Weights of a small transformer language model.
Size: 11 layers, width 384, 12 heads of 32, vocabulary 8192.
Architecture: LayerNorm before each block, rotary positions, untied embeddings, normalized queries and keys, capped logits.
Training: a variant of Adam for these matrices, 583M tokens, 4445 steps.
MLP neurons of a small language model. Each row is named by its layer, matrix (down: output weights) and neuron, and shows model dimensions 96-351. Each number is 500 + 25 x the weight over its row's rms, rounded and kept within 0 to 999. Numbers have three digits each. A neuron's up and down rows have the sign that makes its largest values positive.
After each neuron's rows, "raises" lists the tokens whose logits its output raises most directly, leaving later layers aside.

L2.down718:500496472491523521492482505500473531500445513480494508478481528516506474539548508530504545506525459522522451514502496522525466521522537517505518497505485506529478480500490505457509527471499482514530506513509515533440504502488541477474493503490502503521510461512513537514504514507499509505499442506500550525509507463495506486498547475517482545525488473513494499494525497485553519492548532470503462487494508507509488520467514481506484445509486503525507461495519553487480494499498492549466501476524466529449490470474532488519538518508490459448524510489501491515518471504472453493490503480488443508433524545470455496544499485512488491513480495494494497493498484461467508484518486502511524509475531479528496466526480510467534528579491451490506476511488441523497468491506467
raises: "e", "age", "ages", "ity", "ates"

L2.down500:540476501507420496500514543450529493540485492510507534457517478514521525522469519537481457491492489497481526456536496494528466489492467519481480507498495494489482525546496527471515538456502502494474488497527473505482512489484504514412484486452512505524469517509520487503455519520538493510549522521457530530467492547510440502491435495508485529512499481507504453461490478499525518492497476483475494498492465527501473478518479491473522505483466508508480506480451543479505554486504518475535458489507496495515470512547510490501489485531538498490484461506537537484490493515510491513508531557487521479526533463494486499497503562483490545465546532482503489544503515505530506514487505495512502511470505498524499524499516505535485520560513501483499542506552514468464457505507500
raises: "hi", "war", "ha", "mingham", "elf"

L6.down1003:505493481554591484488478474535508495491487487507496488491471498535502528472476476524494466499489484522501477484538498502478479483520475537560492489467530465443536523465505494483484560519517523498479545539482481523541487509512516455552487499492498524482493475473497546466461518462543477488511535494455495473485504520476495478481526476504483513548468558530477523502533442511569499504545479516513469491493479514432503518531510511523505456523517530493481491500490564512536488480526497499502507486485492500496471493472497480493475526501475474558458499548521510514449500523510495523500532516525526518455494494479548514516473499497494480513494518540532488465487461491496529528549495491472456491496508484510502533502525511501501470498488487513490491508477481540499475529512521
raises: "er", "ers", "ery", "ering", "ager"

L5.down896:516479520472524496523499520527516537551480509456507496558480499497450492521482502539498533539446503520488499506494508493498461503514522499498508537500465499490552471508528474460510490520506442485561526480541488507495501510476490454469509465484468485499534498483496491509467498473557530453483486491475507475463535496546517498534489509459551504480527509541511523506478497429469513495517482461523454477507533485483531518493491517470499452524491507463501493534492529471536480523505479503479519526474499470507484470491482514504467465553473476518519494482487496532494543481432499532486496525463497489489504523488484507490507522514525475507503469522531510482466493505479482507471512508502502490494511487481471518513469531537454502514498476508504522507486484484491527499479540
raises: "ays", "ards", "are", "ares", "els"

L2.down224:504512482515532492518534509443491505494486514494494534462478517528515452493532483520488483492456538506556479524516463531485468490528509552513487527519494507474505499510510502472520492456510484456514476516516484516463505544538494511476495512489496521449511507492479508481486543523494522500501459517469476511459496506533481497496487480505503513542495516479441536482493479481475481508489487528541468518504520551460490495523467477502492504511518477507474469519475514516567556483465508514458522488516515524494522527439433478506508467473486534482457531482502459516466507492501477505437484498493497486457532489510510559510510497449492509487486494470532546485485475479500501501517536533531446522509510486521508482513558560484516511528523505506515448542500522479507510496469501
raises: "age", "ages", "ars", "oral", "aced"

L6.down248:490475463466549451518475494478501502526511501516499506502527492511493471514492531503464528499492548451489521483451528497521493487485526498503497470519494498462511482499460510485453514510471526441566495510476493436482508542478491521483483474524469504489519492529493470508527508499483523472521466498524500514500507488524502492483518451460488497481533515485503483543497506460500491510493482476468482507514499491509487456480488493529495499478480522526502490544538543497540483476504521526508498526506476517515507501460526562531446467530481509462506476524463476532443498489527478459524503459539501494497525448531494481497533482523535495508453477529501522546483514483531497495538493501488515486532438524510465492486477486534473507454521531503525490529472441511508525469492479
raises: "\n", "|---|---|---|---", "|---|---|---|---|---|---|---|", "|---|---|---|---|---|---|", " %"

L8.down897:482509526514436508506443510479526504487518481490446476502432494506503514529522456460489508497500491473565500503525474540509443508517483495535477477479552482481482498456481549496501537466477544464522527496492496530511527556501482502510522467524510503507518515528487523493554474497508511549485511509498498495515486538489492521474507469499495477519488511492526494513508554424494501445498499503519506518461534521471491519486514492499501475512473493482498528475507438532511514489487439495537461481462524511503468483509479496503529497534495529459526479533493518518521547481541520493492465475470485519494520515429489456489501536518491488487525495481517526470517516519445483501530481527480448456503524458465493529496498507486525542535495527541482512491505503534495464480514510
raises: " is", " serves", " has", " provides", " comes"

L6.down336:521524482503500456502489547561493536509491482505502477486499523506502486506576495494510509511507463540455495497479446537473504506475530510523494505498514501518489550506477500474506501486494494507487488573497458473479476496491483476475526509486496454512507499498506471507533456486485483508516496456467524458502487504476459494475510524533526514474473469521521547508487486504517467478521455501525504519502516514488510509491527527515444502500497476507531479505520491434511503523499523483501534466477470539506496502466514483501482449490469498489488495484525490499441509453510468533511513477506513485481532482500511539473517532494480515564562511529500553524525490532515515527535548527471517520533476497520521447508497466505480480533533521502511509496514538500516468513494512
raises: "ement", "ance", "ancing", "ances", "ily"

L2.down231:504469479508508498486556507509507480485489470488484528480482497529501507532475512495530476513491485510565452514493532480479505510497517517535457493444492528504484503491543507518487518480494516521499470472457509467468483476521465471482511515505523510532510508511495531487494478515515492507481519440469472503482485520498494517524519473483485525502466472468505501512492467471494523491523487491534450550495492489506542481507502493493489532461527527502498476512549501513509517480531521512524534513439503464480492509447472494523475492488500542462490516506526450503489451485477460552485516514521501462517527490509490481474509494493500512510450509497495516542490489493523493495488478494522536533479476521472541542512513529488464534484531468538454516508486479503565438501506496
raises: "rd", "nd", "ms", "ands", "porary"